Weights of a small GPT-style language model, trained from scratch on English Wikipedia.
Size: 24 layers, width 192, 6 heads of 32, MLP 384 GeGLU, 9.65M parameters.
Architecture: rotary positions, capped logits.
Training: a variant of Muon for these matrices, 521M tokens, 7944 steps.
MLP neurons of a small language model. Each row is named by its layer, matrix (gate and up: input weights; down: output weights) and neuron, and shows model dimensions 32-127. Each number is 128 + 24 x the weight over its row's rms, rounded and kept within 0 to 255. Numbers have three digits each. A neuron's up and down rows have the sign that makes its largest values positive.
A block is one neuron, or neurons of one layer that tend to fire together. After each block is what it responds to, as a language model described it from the Wikipedia text at the highest values.

L9.gate143:114120156144147154138132113156138143128144136082107152143108124134139128133161126168156159146098151153113147121124161126098116171117112178091162127120124093134132116102144144171111116141186115060156157168180113181133112133142144134133142129133133143129122134114109139124093112125146077149
L9.up143:138178123063155154124166132112107153113147123101156110084144090150104161102146143143139160090109144077121139132145107110099112142132173147093091148098136135122115113118091099155132131117123104158113116105130165149135076135137109174116138139077144141135113106121102134145100124150132114157
L9.down143:128113128176123104148073110132108115135121112187094151125137160114145107153123102101099088154144121153108118143186138134140141105114102114161160117152124136131147147143130140097138143129108151133121164117120112093121160108095135087130126143157147140116165138127144138087190148076139158101
L9.gate233:128139150176135114185167147126160130112139151126100133166148155108102112126107128116123117146134164134083093127113131126149123123136099085160122109122155123156091125117156115158174128135126113116148108139156149134117131118092085108132120106108145100094124144143107147102083072146125116131
L9.up233:164172124173114128144160135129152140114133139113119126129151120112125133095165136136115148163183188146129115114104125115132095130122150125130150117125170088177140170123153123137149133116122121104117134119148121154119150111141150164098113118147110047108121127124132148102100123113070103133
L9.down233:094112097188107114162117182121160160105141123114100124122118156110119149090138131169170102105138147189163153156126157123129116121152089136095101111123143148121152131135097091165103148130104124126110160151140131152134103151107136097085145151157123120114119146107112086149124126134125117082
L9.gate287:119132136152161154168142181097148125137143109090121141113144136074158097124097141181141118139127097141119124162088154136126118175135127162146162108107144133138096103126134104150125168137182127149122123121083111131139117162161112116146153114092098123113116175116124136137117130119124129098
L9.up287:136123121093137132117102151112117135087168119103130114125118094125129107173101177110124129095133099119118154133145094116103095116137139113154149131091113153142141116081121134124099162111105114160117203128118130137083134122098138124125155172105160129120105163143091120148166117116106133112
L9.down287:140098114140127105122154081121118140148121148187117172126131137137126138133147151117137114159108159155147101115142180145134140131125115137105114167115130135119108158150138095156119134166184120120125066116172121138111144105150173110127087127175115100150140099103135132128137160173161182161
L9.gate326:133138104127133118195136116189101179092153126131118154130118143113095131146124125131123140108137099143122132167115136144089116176131130117139135109114151133131111134123159104131127132212072134169173097130132151145114126136145174149110097088132119104118121144117131117129146136131120149157
L9.up326:142105125141116092122111084145192129116101116118090096156164127151120156178144121147160144139101086134133104156114140125160138137138134126163137103091139135093112106124147109158123115131137094111108090099138136092097144106146151130139139053140117102114152123095113133121110124089143134096
L9.down326:168105141152147132115127175112148153097143111175159104118099134091118147087105148105111108125095130145154111129107142099123132134139102152089108166149109104135097150148115155100093128127125132167108128148127146138123118129088162148149163167160159105122115156140100109174135124143159119132
Responds to: Closing quotation marks. Closing quote marks ending a quoted title, nickname or term, as in "Keyboard Cat", Henry "Hank"; also numbers in table cells.

L2.gate0:113142095067128144156148129133130142147065147100140137143100126134112119162121130146144140137132161105058138122111080125134184132114149145174105089079116155161116106136171155173175167167115151138163160124108114106104129124127116124099131136112114119153173094115139109125068097125157135104
L2.up0:126125141109130174151150146111133147147093127099138167125115148161084144147123145128165146148115128088041169129084095109139179116155137117167125111109131141157123063116160151156156185164128123135154143139101080126107129088109116153125091139115104101160173102151118113136087106130152109112
L2.down0:142147141150162097105109147168099122104157085133087168137151143110130100122119117126122111165141165130162116184124149106116095157138130100131152084124094130104168097144128124149081132085175094133112110122128164162166181161139175110121122154119129126141085143127104153175178118119090129157
L2.gate73:142151151098149136119132120159092144121140149109124140130130141142133207092089111102144157164164153147085170112122142129128108174123093091120079090144128143117136131121128134140096098128101129077140114127129206142106172137110109148140095154102142150182154119147138160163141165108116115127
L2.up73:154132143119134114087163090120122105085164144150117087137119092136111152160130157110131132139194123151120180107135119131152111127124110119129140127125115159169122144131175102161134141148092101103167124153103156128100150139116111127137131112096117159148147169095104135120132192151103159107
L2.down73:125132143123131155185126168132131151168111090125137163117111146122135116133112113138126093108057124132128085124133142132104166113104140135123115160133164099099119106119124154090090114096173152132085134126168103119146116112139155127123145140170150115112112100155131148133136060119119089151
L2.gate367:166135150119105118128157144109103141118132135117097089114112142100163170183130126165135131091148121171167145108135107137145155129141140121105127131130145112155110096129132125106135126092103137103142148096124135086105102113117122106137107149152104110164157127133114142083142086114129143183
L2.up367:189151132089132145152119094119113077110121084111089151121116144122203163123136072134112150139114110132113109095140107122111120144094119109156124115135158129118099108139143141125110151118107101170173118103138146100114142154110153097171094150110133112100156090113119148128119141136163124125
L2.down367:095117091161131147107138137155152154130131134155167119122124127164109110109112140147163139123120110108137118171128132123150118090149121133116106125143124135132154153139102118146128136121134120119076131133110103187107101136102141138091184109116129112107084165129111126150143150138137125126
L2.gate378:147148132117095102099130145138128109144106139108136176102091142119133146106091082086128141147093125088102145088144117133123120156117124087132115158133135108142171127121138130129155175138124152161145130146114134120113173143129108126151112126077111146154151138122138126135131143127125146124
L2.up378:108148146143112128127149153113097149125100199093158149130112156157144159126120111114138163110121138098100126142160095130117110116149124095141140134102131069141126125172131132129127142162178111133108094108147139114105115120128158128175109121136154110185148096139074107121127143166168080136
L2.down378:150092128130155137117125104138151120127135053161088127146147109116105040136145149154134093147117127141158132138112161105131122131118132177108107133138123191119129103097137124134123102115097146095150129134114096109146120132147123142079163145124118117053112140130175130121119086134145156117
Responds to: Closing title quotes. Closing quotation marks after quoted titles, mostly songs in track listings and tables ("Taxi", "1973"), plus table abbreviations ending in F (QF, DNF, GF).

L2.gate81:150146150141079129102118116139134119118146158151131128135132135143124158123089156098140104091157104098129079119131055125170132156121156158102137110102137134115145115131121136117116150143094095134134107121141130162101114124180085135080172095115125147126100096094108098137160118119122127168
L2.up81:129123141156080126080084121158104153176121143127119147153124140150096139143133168082150145110152104119147105117134053122149125152120154115107133121101151133134145112144109100115121141133088127080132099117142143173093111114148111116126160111111147165102102101079133129128147113137135119152
L2.down81:094119115119166111164160117119160125120104110142120147115148145102147107149130112151127142140084148129133151141116177164093118089150077099103120127154158142099137146113141124134095123097202149094108159117090123115159164138056149112161099146156089109122171141154131155117103133106107112112
L2.gate107:112141158131149142096170120111148150119168148119178124116157146107116093138153161123123126117168161122114121116170120178127143131142106128149114154112114138145139113113162148098131152130174115169145114107152139187146142139144139115105121146154130150105150097105142141105134138158113105138
L2.up107:104128123122171135109128136143170148119139146126145130148105153135142146144102123095125158146150135144137160115142094144128118153105160125126081182151137116148155152128147130142164137098119111107069094157149120160135175134143118121093100155133167110112123121122141144105154120112133119113
L2.down107:151124131149095114155132122125117104148100128136111144132168114136111129118144114150129108122117138101125105122106151130106137097147118132116180089103127157111096098128119111106107122152128144120200171123111130073111083114121130135146130077118087147137133139124119115130091138119142129132
L2.gate231:135126098108147129126184138121123158072130152165144104140115109154164178137084110163136125142171137119140128086103118133105127120165133128116118148110120147159118157157152119164150158118084142149103149132119153122107130106141115181173113143124134159154163113136126141135204144109089118152
L2.up231:138150130109122093152162130144189134133131180128164075137103120142158112117124121121146135139184161136088092128122119123124090146117124086150117131134116142126146115152101167159141150121107109154147142098134111164156114108125167194128097132160166167137116143112098144121151103120110075106
L2.down231:127154157129100171145109126118109111160133086060111135144118185101089091148119132119153157126130116100128161134131112129164157128126132127096141144181144159128126097123171092111134132142116149132117160148134136119093146117132156133101145172112123103110130142140106131110087104128137171146
L2.gate308:116127093123132115094152150179130125145114121158110092161099117151098140113134111138134104186123128119141128099168132111127137128132071163083111148125169100114145063097141149120101118125064167127147164113133142120132134133112117114148099092115145130178100079096150137111140123127123132093
L2.up308:154102119122144143123132098139109157093122081205102096165146133101136089122156121124183154113094167109121138120128096098107146136145093151115127097101120149119116125138157173129144168133084106170149129159082090118116147119094144131140067092152119121143117137097169123098149125123094102099
L2.down308:097164139149126112142121162133129082151133159085143160079118113161106139139106113126082129166150093159145120123124163151134101134129149109152111147161151105136164148106086081094112081121137156081117139100200169137149122151157099130127194164099135121126139102134082115162118129142149149138
Responds to: Line breaks in lists. Line breaks ending an entry in a list or match report, just before the next "- " item or team line, plus name-final pieces like -an, -ino in tables.

L13.gate14:145144130121133106111103104132104102135167124108141171120137132131125151145089145159136142137088123115094100110107145132180144119139148091134105131171138118143127112145124106137150123071122135122134174158143158133183130109129123109143148167130122079156114114130119093097147129156157115128
L13.up14:164143125114121145109146113179144119143100118136132143131090108131132131104079141093148128162130168113094111114123114111093103125159086100156092078113121175137122131142095138145138123152141153132124129167164130134129124144132152112117157121143115165119104113083113105119144100127185180115
L13.down14:134134141155135120151111121144075153149190138112128147180156170128138118128128112136131103124108126084127134123160145147144120091102167130164137132154151155073093130150102126129128108095122114112162145107138160114157109138090107080134156140122129157150128120108101156151093120164131127132
Responds to: Word-initial fragments and year prefixes. Short word-start pieces, mostly "F"/"f", "sp", "eff", as in Fung, fossils, spline, and the "20" that begins years like 2013 and 2019.

L9.gate123:136108171118156145128116181091135097114153127155130121133132109130149155122113122092107138095077147160139147093150090146121166155120162146116114174145116156101128147128112158137180143114138130141145167141119115172106211154101140108173145164081134143145156115153126136114127075143113104136
L9.up123:151152103111117130160137102182109127092128148183111144115103112119121091180144149142144111141158106130182103130159160123127169128132137155150190102147106121141123118149129137138115102138121133170112114129138135152126106098117125116175115123114136152174107123120150137102132134147143156142
L9.down123:108084188159136130119101123109108103157135134128136106121126112139124128135101102107080114059078153126137116116136086122118104095111135148102112151146141125129129158076091138122134108118125128136152151133112161132096144124121140111104133145104137146112128114142131128161115119159118117113
L9.gate178:118159109150084118095118140133122145160121133110113169090085157115177135106179128163153134170105127097131089133138121133109151133101143137128116105102181148126133126150131116136113130143118168133169129116126174164114137165125135074154146143107144114125168086163119128121090153154129095147
L9.up178:101134169123104117153121111146142136146122143117130114123150104169115140146100129133138138125154114121098069105135135062124104098100092114132125123123110144123159144154101153121116164151121109135147167107091116158141117088091116173108128077106173113126136159100143147139158090114113114138
L9.down178:110106173140156135099123077091129121144122117160120153131107102124132132102154128099098138132131148145137104130098148127154138136117149142133093109153135120116109075119121092122095142151141130133084105114124156166121144160121141118085131150118102125122163148147099092106116141157145148129
L9.gate279:144144141139122136122080120165124145133149140081120121170148138129081141154127130152137130178092121162134089162115115141136103144102125118129103160128081097099148144137120137120138141119079101128119164123124103136124157061124135144145101117072127115119172093116065162084179154127118118164
L9.up279:147130149124129129130092150153107135152110154109157136141150145124150146108126119169169109172173130127134106120124116141129103151109164116137153127122103127111159170099138131128190134143131094136151182107083127137090119095140143075147088133070116138116133179110100119153078137084143110161
L9.down279:116121123104094117151145131124131110117124126154131094103101124120136117145136163084122129097114148132145129077147125151123167091141135121130120126175153101184128106130164120139121106141161158091104069119139120113125158170122095169110147145180128129165118090124151099114124108184117136079
L9.gate358:110136146104102131117116122180118108138120110152117101095145069188134120129161087150133115151137148121160094100122117149146133121141132095179136120157072138086094112156170142126135081090134099162119194142125148129141101136147129126149115111117129141107161115115178123139148085186131112108
L9.up358:096127144110148155117123119118098104107131131145110125070152115178109077151111097148104151164088125130120087120157143116102108138140128097132116114132126124144125082106114115102141136143172103122109130162139170124087108150095091174154096146149111121106137126181133094122123121136160144137
L9.down358:140116115140131141116108096125149137153146090087122165090070138137118118148137152128120089152136124117128125134119097142131139084166103149159139116185128163146155141111152124138123113092122128164121126184124155158162167129123113154135135151101087181047170151093120111137089111121092139109
Responds to: Line ends before structured rows. Newline tokens ending a line when the next line begins a list item or table row, e.g. infobox fields, cast lists, table rows.